MLP neurons of a small language model. Each row is named by its layer, matrix (down: output weights) and neuron, and shows model dimensions 256-319. Each number is 128 + 24 x the weight over its row's rms, rounded and kept within 0 to 255. A neuron's up and down rows have the sign that makes its largest values positive.
A block is one neuron, or neurons of one layer that tend to fire together. Before each block is what it responds to, as a language model described it from the Wikipedia text at the highest values.

Description: Mid-word pieces of foreign names
L6.down23 [143 140 112 102 109 171 102 117 124 120 142 142  89 158 140  82 137 125 143  78  84 118 149 142 101 126 137 116 122 134 120 143 130 149 121 109 134 137 113 123 129 127 139 133 138 121 121 139 138 100 161 151 184 146 203 127 135 123 142 173 134 126 154 142]
L6.down341 [125 127 142 116 116 164 159 112 100 127 108 137 121 110 171 145 137  97  97 132 141 141 103 157 130 126 133 100 149 135 119 150 184 173 137 121 133 147 102 149 101 178 141 110 128  92  74 141 129 138 118 141  98 115 111 132 115 137  94 175 122 103  98 124]
L6.down790 [159 131  84 117 121 143 106 112 122 114 157 128 121 167 133 153  98 146 131 118  87  53 121 146 137 143 118 144  80 156  95 132 138 132 135 116 131 134 114 130 144 153 148 119 100  94  96 139 103 124 123 116 117 114 153 169 124 136 187 130 137 167 142 120]
L6.down811 [124 148 133 111 125 106 115 113 137 124 124 137 128 114 122  79 139 135  96 132 129  95 107  49 173 122 120 137 110 128 155 136 119  94 134 127 123 170 153  85 103 160 169 142 117 132 106 114 154 134 114 128 130 117 136 152 121 177 146 182 115 162 173 137]

Description: Mid-word pieces, table pipes
L5.down303 [208 136  98 116 127 131 130 142 136 148 122 143 111 102 128 126 140  79 112 165 139 100 142 105 113 143 109 114 132 103 137 136 149 156 102 119 132 172  82 106 127 128  96  97 114  84 128 140 156 145 115 141 103 140 136 123  78 145 164 129 118 166 136 149]
L5.down446 [106 186 142 132 124 119 142 141  98 116 106 137 133  81  97 118  97 146 121 109  90 127 155 152  82 158 121 116 138 115 160 154 122 116 160 154 146 124 146 128 115 124 142 122 154 167 138 141 146 108 144 164 103 163 134 148 143  80  99  95 107 126 152 130]
L5.down1060 [ 91 133 162 125 154 105 101 137 149 137 135 111 149 161 135 132 148 105 133 122 132 129 110 103 137  87 119  85  94 178 127  89 103 133 194  78 159  80 102 132 132 122 141  94 143 150 114 161 120 118 128 148  75 116 145 156 118 133 125 137  95 115 134 136]
L5.down1705 [163 152 138  99 159 134 134  94 184 135 103 116  95 138 185 134 113 134 104 159 134 135 104  97 138 146 152 170 143 152 174  90 148 129 135 119 143 129 117  96 127 169 135 156 124 107 173 154 139 112 140 151 160  96 146 129 173 108 117 115 132 144 108 122]

Description: Dates before the year
L5.down556 [137 147 123 146  84 138 108 115 137 127 128 132 128 104  97 139  98 144 106 111 162 139 127 139 154 149 114 111 147 168 137 137  95 126 134 120 143  89 107 102  92 154 139  93 124 152 172 128 140 140 144 142 115 108 110 142 126 108  90 101 152 156  93 117]
L5.down1718 [136 158 112  74 125 100 153 155 131 116 159 126 107 108 172 115 166 118  96  77 131 148 125 105 108 164 101 123 151 119 123 152  93 126 127 161 159 132 160  95 151 153 116 146 172 141 122 154 132 117 110 163 112 110 122 111 133 162 124  99 141 130 139 143]
L5.down1857 [147 127 129 126 164 138 110 116  85 123  99 113 130 100 135 137 149 105 181 108 149 179 110 111 143 115 126 129 148 127 147 127 155 139 178 122 113 128  95 116  99 165  78 102 150 114 123 128 115  91 121 128 120 138 142 170 135 163 112 119 139 125 126 129]
L5.down2832 [144 145 109 166 120 150 140 105 102 144 117  75 105 127 141 141 144 110 134 114 120 138 186 106 136 107 156 154 152 113 147 123 144 116 151 146 128  86 142  90  79 160 132 101 128 152 157  99 140 148 168 148 104  97 123 126 138 161 151  74 144 157 126 106]

Description: Article subject surnames
L7.down2643 [158 142 136 136 126 138 114 118 148  92 106 133  96 155 120 159 116 112 115 113 112 152  87 129 151 159 145 142 146 128 139 152 113 105 116 137 133 129 147 137 131 113 116 108  98 118  90 156 121 106 138 107 101 118  96 115 108 111 146  97 136 110 109 145]

Description: Mid-word name fragments
L7.down1684 [112 133 121 119 111 136  86 147 102 140 134 135 121 125 150  87 155 120  96 140 118 100 148 150 144 135 143 105 103  88 154 122 138 153 124  92 124 176 128 130 145 135 143 111 145 139 139 151 170 153 121 100  85 141 124 119  87 129 161 137 114 128 174 157]

Description: Sports results table numbers
L6.down1394 [149 153 105 116 138  95 112 125 146  99 113 129 143 141  94 114 120 117 153 113 146 149 136 131 113 177 140 170  98 156 117 146 113 124 154  95 147 154 117 112 152 101 142 117 108 128 157 116 136 191 104 139 106 124 131 137 123 114 137 142 138 107 168 131]
L6.down2195 [127 138  90 124  95 162 115 101 151 122 120 122 140 153 115 110 115 161 103 114 122 114  99 170 153 128 124 126 150 114 165 155 120 138 124 124 115 143 119 121 141 130 143 135  88 148 135 147 111 157 147 148 117 144 116 140 137 139 151 165 151 146 145 114]
L6.down2521 [120 135 127 136 101 108 144 142 107 137 130 115 117 136 175 144 138 124 150 147 120 121 107 109  96 178 150 128 142 149 110 191 134 124 117  96 121  90 120 119 119 109 106 149 144 102 118 153 159 140 104 110 153 137 150 150 123 154 164 127 164 146  97 101]
L6.down2610 [118 130 169  93 148 110 181 193 143 106  98 152 115 141 124 110 157 141 199 145 141 131 142 122 115 134 113 125 135 138 118 143 152 140 150 137 126 137 120 130 126 169  99 128 136  99  91 134 164 134 103 100 122 118 142 116 119 140 152 118 108 113 120 102]

Description: Word-initial capital fragments
L7.down980 [129 124 143 113  95 129 109 149 126  84 166 161 111 150 114 135 169 128 128 116 133  78 165 111 130 124  99  99 104 146 151 157  87 148 128 106 130 135 102 142 174 126 113 123 144 156 103 123 113 136 122  90  96 156 109 123 141 141 166 133 101 148 130 100]

Description: Romance articles in names
L7.down2050 [137  99 132 107 120 178 104 102 144 143  87 136 110 100 127 129  97 140 117 133 136 127 158  76 124 129 115 113  84 149  94 130 135 162 177 124 139 123 147  77 130 132 180 127  73 118 141 123 123 150 113 110 110 151 112 138 161 165 105 127  93 140  85 154]

Description: Abbreviation periods, table cells
L7.down843 [125 114 122 149 110 104 149 109 106 120 128 177 150 124 184 116  89  54 166  64 110 163 134 130 101 106 135 113 120 143 139  62 157 104 121  95 129 133  79 153 128  92 140 103 119 112  87 148 143  76 118 146 148 108 106 120 110 188 155  69 115 147 118  92]

Description: Name-initial word pieces
L5.down519 [139 120 160 127 113 103 132 148  98  89 128  98 126 120 176 130 138 120  90 130 147 110  91  70 176 107 118 162 123 128 138 138 145 119 115 148 155 103 160 128 120 114 162 112  96 108 138 112 167  94 119 115 130 136 100  94 110 127 112 187 166 132 155 122]
L5.down569 [154 146 112  99 127 113 136 121 110 150 108  86  92 143 131 138 175 118  83 165 193 160 165  86  98 136 142  92 159 166 148 113 172 130 136 158 149 112 128 170 121 115  98 132 164 140 133 108 170 109 110 143 112 137 111 101 115 142 127 114 190  85 129 128]
L5.down1010 [131 125 158 136 119 158 142 137 141 143 129 137 130  91 128  97  97 147 158 136  94 116 147 121 123 111 165 125 144 139 137  91 137 151 142 148 122 129 134 142 119 118 117 156 142 134 148 135 133 146 155 112 114  96 142 152 128 143 144 156 116 117  96 132]
L5.down1251 [125 107 158 149  98 142  84 146 126 125 123 129  99 130 102 159 109 156 115 167 137  91 202 103  94  93 116 170 127 147 135 121 190 120 150 147 133 107 139 142 104 114 126  95 117 139 167 140 170 135 172 148 139 108 171 102 110 163  96 116 127 159 113 128]

Description: Table cells and word fragments
L7.down2445 [145 133 120 161 148 128 126 118  92 126 132 120 104 145 118 127 117 145 123 108 126 119  87 157 115 170 138 148 129 123 115 130 132 139 129 121 112  88 127 108 143 133 144 146 179 163 122 103 142 124  93 155  96 138 154 154 166 120 139 156  71  95 159 155]

Description: Table row first cell
L5.down503 [ 82 163 127 137 148 128  92 100 127 146 145  98  90 144 120 114 124 120 114 120 140 133 112 127 116 129 114 171 107  93 148 113 106 123 127 153 154 161 103 126 126 103 129  90 111 111 154  94 129 138  87 142 162 113 139 135 136 117 121 113 150 132 109  97]
L5.down1000 [133 161 121 142 115 135 137 100 132 117 169 147  88  81 133 111 123 130 135  98 109 105 127 108 114 103 141 127 141 156 165 137 149 100 113 198  99 105 121 127 132 102 112 135 148 125 130 132 127 146 125 126 134 150 139 166 108  98 144 111 131 172  95 143]
L5.down2498 [ 80 123 150 127 115 127 101 101 105 104 152 117 107 173 113 154 165 167 152 100 123  85 113 137 160  89 154 117 111 121 127 155 135 105 135 148  99 144 148 181 127 146 146 106 186 114 147 142 144 137  82 125 169 163 122 145 138 158 132 118  74 150 125 167]
L5.down2499 [ 68  96 170 124 148 162 141 124 152 113 111 105 147 106  96 138 125 139 114 148 121 116 132 125  94 161 133 115 137  93  71 116 127 149 143 128 107 112 128 160  95  98 193 108 143 126 130 174 143 102 111  89 133 133 145 109 118 135 159 125  65 133 151 176]

Description: Abbreviation periods after capitals
L5.down707 [152 153  89 122 154 136 158  82 151 118  99 136 114 135 142 121 141 105 127 116 125 122 131 154 106 117 143 112  90 188 156 124 116 124 122 166 137 129 148 155 130 154 119 157 125 164  97  98  96 126 145 119 113 117 139 104 172 134  99 124 118 133 129 151]
L5.down726 [100 144 132 167 142  95 120 110 155 125 157 106 115 146 139 157  95  94 126 158 142 102 138 115 113 156 105 174 132 122  92 157 139 106 114  85 130 165 154 155 131 127 108 128 127 139 101 127 130 121 102 186 101 165 151 134 142 134  96  88 147 119 117  73]
L5.down782 [170 146 126 117 128 154 120 140 128  96 133 134  96  95 139 124 138 146 149 154 140 141 114 109 146 128 106 167 159 114 146 128  99 111 105 132 130 110 135 115  95 121 136  98  98 151 134 129 152 128 124 120 154  88 132 171 150 117 129  86 156 144  91 123]
L5.down1494 [144  93 129 157 103 123  97 115 113  74 106 127 106 127 133  99 122  97 156 130 154 132 134 125 108 135 140 137 165 129 123 150 136 155 147 134 112 175 132 129 100 101 161 143 126 120 128  95 130 143 127 162 139  86 150 160 107 170 113 111 114  69 115  99]

Description: Race distance units
L5.down1784 [118 128 119 134 153 126 123 108 142 107 133 131 126 146 126 141  91  86 147  97 126  82 139 135 110 111  96 135 127 143 124 134 133 142 117 129 155 125 124  77 120 177 145 130  97 105 156 120 140 144 136 135 124 134 140 154 164 147 118 133 167 103 124 144]
L5.down2477 [131 108 117 116 152 109  99 145 159 160 122 135 108 129 116 165 122 136  96 127 119 134 148 132 158 156 158 149 166 161 136  84 143 150 140 124 108 145 185  93 143 143 123 145 155  87 136 128 111  57 123 128 156 181 136 107 107 127 135 115 136  94 159 158]
L5.down2613 [ 94 146 123  92 141 134 105 151 144 157 119 155 177 174 144 146  65 108 140 167 111 134 140  95 152 118 150 157 138 142  86 114 119 102 125  82 132 174 102 101 114 121 129 150 119 133 139 154 139 150 129  80 125 130 171 124 152 118 113  89 130 122 101 132]
L5.down2785 [ 94 198 125 110  96 141 116 108 173  97 130 103  81 119 145 115 101 107 116 119 127 103 153 122 159 117 109 107  52 133 131 152 125 165 115 134 146 132 139 133 130 152 121 110 167 136 130 153 162 138 139 154 112 116 135 164  90 158  94 134 116 143 131 160]

Description: Spanish/Romance proper names
L6.down771 [134 119 143 134 146  98 156 123 147  74 104  90  96 119 109 158  85 127 124 127 158 120 110 116  64 100  92 138 169 117 150 101 103 156 111 155 121 137 131 132 146 160 104 132 169 121  93 130 203 111 104 104 131 131  81 122 152 104 149 138 130 121 129 118]
L6.down899 [136 101 137  86 138  99 162 131 125 164 119 133 133 119 118 174 174 162 194 147 151 129 119 111 134 157 140  92 115 141 124 117  82 150 134 160 138 126 126 130 107  77 118 150 153 118 124 143 127 166 158 128 142 116 147 158 122 117 160 111 170 138 111 115]
L6.down2402 [131 116 126 124 173 143 147 160 142 127 123 127 155 138  74 132  96 149 141 115 154 134 136 143 148 136 132  98 132  97 115 137 131 159 100 105 130 128 134 116 144 138 115  95 136 133 126 114 163 136 135 153  81 160  97 109 150 121 131 167 117 150 122 167]
L6.down3040 [121 158 149 117 128 144 129 115 180 108 106 131 105  93 164 128  98 171 109 173 143 145  92  97 170 115 146 109 132 125 101  99 121 110  80 151 121 128 134 105 101 131 157 116 111 124 134 121 165 132 145 138 114 144 130 108 132 172 165 141 135 158  92 120]

Description: Paragraph-ending line breaks
L5.down428 [122  98 127 146 132 125 104 122 106 120 123 113  76 121 128 147 176  87 133 131 111 126 117 112 118 104 135 130 139 152 145 154  92 160 142  95 151 102 142 167 118 122 153 118 122 179 173 142 140 108 151 134  80 128 157 134 112 132 157 123 106  96 117 111]
L5.down943 [135 103 123 176 132 124  85 105 160 121 152 141  85 125 144 130 137 113 140 136 107 146  86 127 141 114 111 136 178 134 136 114 140 126 150 116 163 118 139 111 128 150 125 148 131 141 127 143 116 117 115 109  87 117 163 147  89 116 108 138 133 141 152 140]
L5.down1812 [176  72 119 101 126  77 163 115 140 126 141 115 118 116 122  96 141 134  96 127 139 123 121 130 131 118 138 127 116 131 109 144 143 122 119  99 144 102 130 115 115 170 132  81 146 127 124 131 141 124 106 126 144 156 124 107 142 117  94 130 124  95 114 131]
L5.down2787 [143 138 143 130 178 129 120 145 112 139 169 141 131 143 104 113 156 131 150 156 152 124  95 142  85 105 138  95 119 152 116  50 144  85 117 118 127 157 155 133  89 108 145 128 132 145 133 109 111 143 107 108 121 168 166 132 129 169 160 112 149 129 141 114]

Description: Proper-name final pieces
L6.down336 [106 143 143 118 128 112 127 130 171 111 130  90 123 120  72 127 116 109 121 145  86 159 139  97  89 126  71 165 164  79  87 127 147 118 125 167 139 132 149  85  64 130 103 158 156 128 134 115 138 139 163 120 128 149  69 109 146 117 130 120 125 122 117 124]
L6.down1291 [134 103 120 119 169 125 134  92 123 151 178 131 170 145  86 141 113 143 139 123 101 137 127 132 136 113 132 163 146 101 127 146 105  76 106 146 130 155 114 151 108 109 160 128 103  97 152 140 139 137  95 154 115  78 153 143 147  83 157 154 129 129  87  77]
L6.down1621 [123  94 131 147 146 129 110 133 142 174 172 157 176 121 112  93 136  95 148 151  87 129 112 121 116  98 147 132 121 132  98 110  96 125 113 148 134 142 138  99 115 122 124 146 132 125 144 207 164 139 123 113 110 158 132 142 140 117 104 108  95 114  94 129]
L6.down2143 [139 121 151 137 111 136 127 138 111  85 172 155 118 129 149 147 111 112 149 100 136 127 127 101 134 109 199  92 136 128 111 144 134 155 160 134 116 147  73  78 124 134 111 167 111 107 170 111 125 126 128 125 145 155 124  72  81 137 130 128 124 109 146 148]

Description: Day numbers in dates
L6.down226 [109 124 140 133  80 121 141 108 138 164 168 131 117 130 146 114 124 111 173 132 131 123 106 131 144  85 131 136 135 126 128  73 149 157 125 121 127 168  92 127 123 106 108 100 119 132 148 139  71 138 127 109 130 141 116 137 164 125 126  88 116 162  83 170]
L6.down854 [123 147 139 158 159 157 138 139 143 109 126 175 148 104 122 149 163 124 103 137 147 114 111 147 173 121 110 122  80 132 163 113 139 175 120 140 145 115  80 113 176 130 116  82 153 107 111  91 132 129 119  87 139 122 122 157 141 135 136 137 145 129 136  89]
L6.down1276 [103  92 107 133 152 141 105 151 103 103 104 113 128 153 119 141 107 135 107 156 147 162 128 115 129 113 137 144 145  96 155 148 139 151 129 128 116 106 119 147 131 101  95 132 134 137 113 142 134 120 141 136 152 151  95 107 174 173 128  87 137 169 154 113]
L6.down2844 [140 122 122  95 131 127 136  93 122 136 143  78 134 141 150 128  96 141 121 133 148 143 121 140 138 115  97 110 135 104 148 137 112 136 111  88 137 137 120 117 134 106 132 127 125 148  99 117 138 106 126  86 113 136 131 190 153  88 138  79  54 158 170 101]

Description: Capital P name-starts
L6.down96 [125 151 120  88 128 136 125 146 111 114  97 157 153 112 141  81  95  96 122 111 135 118 115 158 139 101 161 157 144 116 125 152 102 108 153 114 147  86 140  83 133 144 122 134  99 145 134 135 135 166 102 163 133 162 119 122 163 138 116 118 136 162 126 156]
L6.down1191 [ 83 157 116  84 109 145  86 150 116 134 151 119 170 100 122 107 132 105 139  85 151  96 141 143 121 166 140  96  99 105 119 129 152 148 121 134 144 152  92 157 129 149 101 181 142 118 105 133 173 127 109 109 134 170 114 159 128 129  97 163  96 134  98 148]
L6.down1504 [123 112 148 171 127 142 138 113 108 140 129 133  72 118 119 118 143 125 148 122 109  91 117 107 123 114 135 142 141 101  96 135 137  93 111 130 106 108 130 135 154 130 116 101 115  98 121  54  90 117  98 119 157 140 154  87 113 135  92 101  87 122 148 128]
L6.down2199 [112 137 128 146 150 137 153 118 108 151 163 181 140 120 116 104 146 123 142 145 137 121 125 100 140 140 162 106 132  71 109 125 112 116 118 146 139 103 103 133 110 167 161 100 152 157 116 141 142 133 133 101 150 188 122 132 149 173 110 105 111 115 166 156]

Description: Foreign proper-name fragments
L5.down1440 [103 121 162 188 136 152 132 134 162 122 155 150 143 166 133 150 107 175 109 153 120  99 102 122 114 135 125 131 130 148 123 108  86 138 127 130 134 129 148 130 110 139  90 148 147 142 139 113 107 124 102 180 127 116 120 109 168 119 141 100 127 124 104  93]
L5.down1790 [137 164 147 157 134  97 154 145 134 114 176 132 118 133 112 136 150 108 143 195 134 127  98 117 123 103 140 167 140 150 158 136 114 113  93 132 121 132 181 120 140 137 168 141 147 147 153 136  90 152  88 164 150 161 144 105 128 145 112 113 115 153  85 119]
L5.down2866 [141 122 176 145 134 136 144 113 106 120 160 107 117 130 129  75 122 114 131 115 123 136 150 106  87  86 125 102 174 151 145 124 112 147  94 125  99 102 138 159 140 126 148 144 148 119 119 115 138 146 110 170 137 156 139 113 101 109 112 146 118 120 130 142]
L5.down3025 [109 151 139 156 125 120 109 138 120 122 149 112 127 113 134 146 111 110 143 158 112 107  97 143 126 139 119 185  82  76 115 101 133 109  97 106 153 144 110 121 143 150  89 132  80 139 145  89 110 133 140  96 125  99 143 114 151 166 106 135 128 146  87 131]

Description: Day number in dates
L7.down1523 [174 145 147 130 115 114 149 127  80 123 120 102 133 147 142 179 148 139  81 155 132 135 139 147 124  99 155 113 127 103 127 127 141 156 141 174  90 133 149 148 120 123 112 125  89 123  88 142 138 146 106 144 140 110 138 126 105 114 152  92  95 109  97 140]

Description: Abbreviation periods and table-cell fragments
L6.down348 [ 93 145 137 149 151 135 159 122 103 149 133  92 124 135 111 150 135 139 165 152 181 113 101 114 118 134  88 119 162 150 150  76 160 130 134 111 118 133 103  97 113 146 140 104 102 120 142 139 172 128 138 155 123 144 154 107 147 130 134 110 132 138 122  90]
L6.down927 [124 146 168  97 134 101 159 130 118 134  90 140  94 138 111 134 142 154 174 137 137 165 140 123 163 141 161 131  52 129 126 166 142 141 140 118 150 139 118 126 148 142 153  87  73 150 181  89 154 121 124 140 167 109 158 142  75 146 157 108 139  98 151 126]
L6.down2440 [133 160 134 116 169 135  96 128 116 141 140  91 116 133 129 119  78 161 178  97 139 125 161 125 162 116 110 167  98 144 141 155 139 126 126  95 118 138 178 140 107  90 128 142 125 153 141 121 146 157 122 103  83 132  99 108 133 144 120 132  83 121 123 117]
L6.down2525 [114  88 132  80 166 115 150 135 106 129 146 124  95 155 190 113  60 132 122 134 153 129  90 142 127 147 133 161 140 166 129 110 141 122 134 191  92 129 134 124 133 140  99  64 145 163 128 130 119 152  95 140 115 139 141 110 101  81 102 107 111 138 143 134]

Description: Table sub-header row start
L6.down250 [114 107 122 137 144 142 141 145 151 156 109 141 153 140 117 107 119 129 152 126  80 118 143 154  97  96 112 111 123 115  96 126 120 130 150 175 131 110 128 137 120 115  96 129 120 126 137 137 113 142  97 165 132 172 116 157  95 154 112 125 169 110 126 103]
L6.down445 [ 80 118 127 140 122 176 144 142 130 123 139 144 142 143 121 126 151 119 126 129 130 150 151 123 106 121 122 133 159 171 100 139  94 135 130 101  93 130 165 126 115 143 111 145 145 119 133 157 104 123 105 151 182 148 179 133  65 132 150 112 100 137 150  98]
L6.down653 [109 142 129 129 141 142 148 125 136 140 105 168 149 154 116 125 126 106 137  71 148  79 133 141 127 115 111 171  97 105 174 136 157 124 145 114 128 103 135 121 149 156 128 169 149 107 143 112 105 137 101 144 125 187 156 135 128 132  75 147 121 173 100 106]
L6.down1346 [127  96 124 100 155 109 114 124 152 104 134 108 114 132 115 108 141 121 137 164 124 203 108 100 105 126 113  84 160 166 125 134 108 110 118 183 133 139 154 114 142 118 133 125 144 134 107 162 119 119  88 126 177 125 125 183 105 120  99 150 127  92 139  91]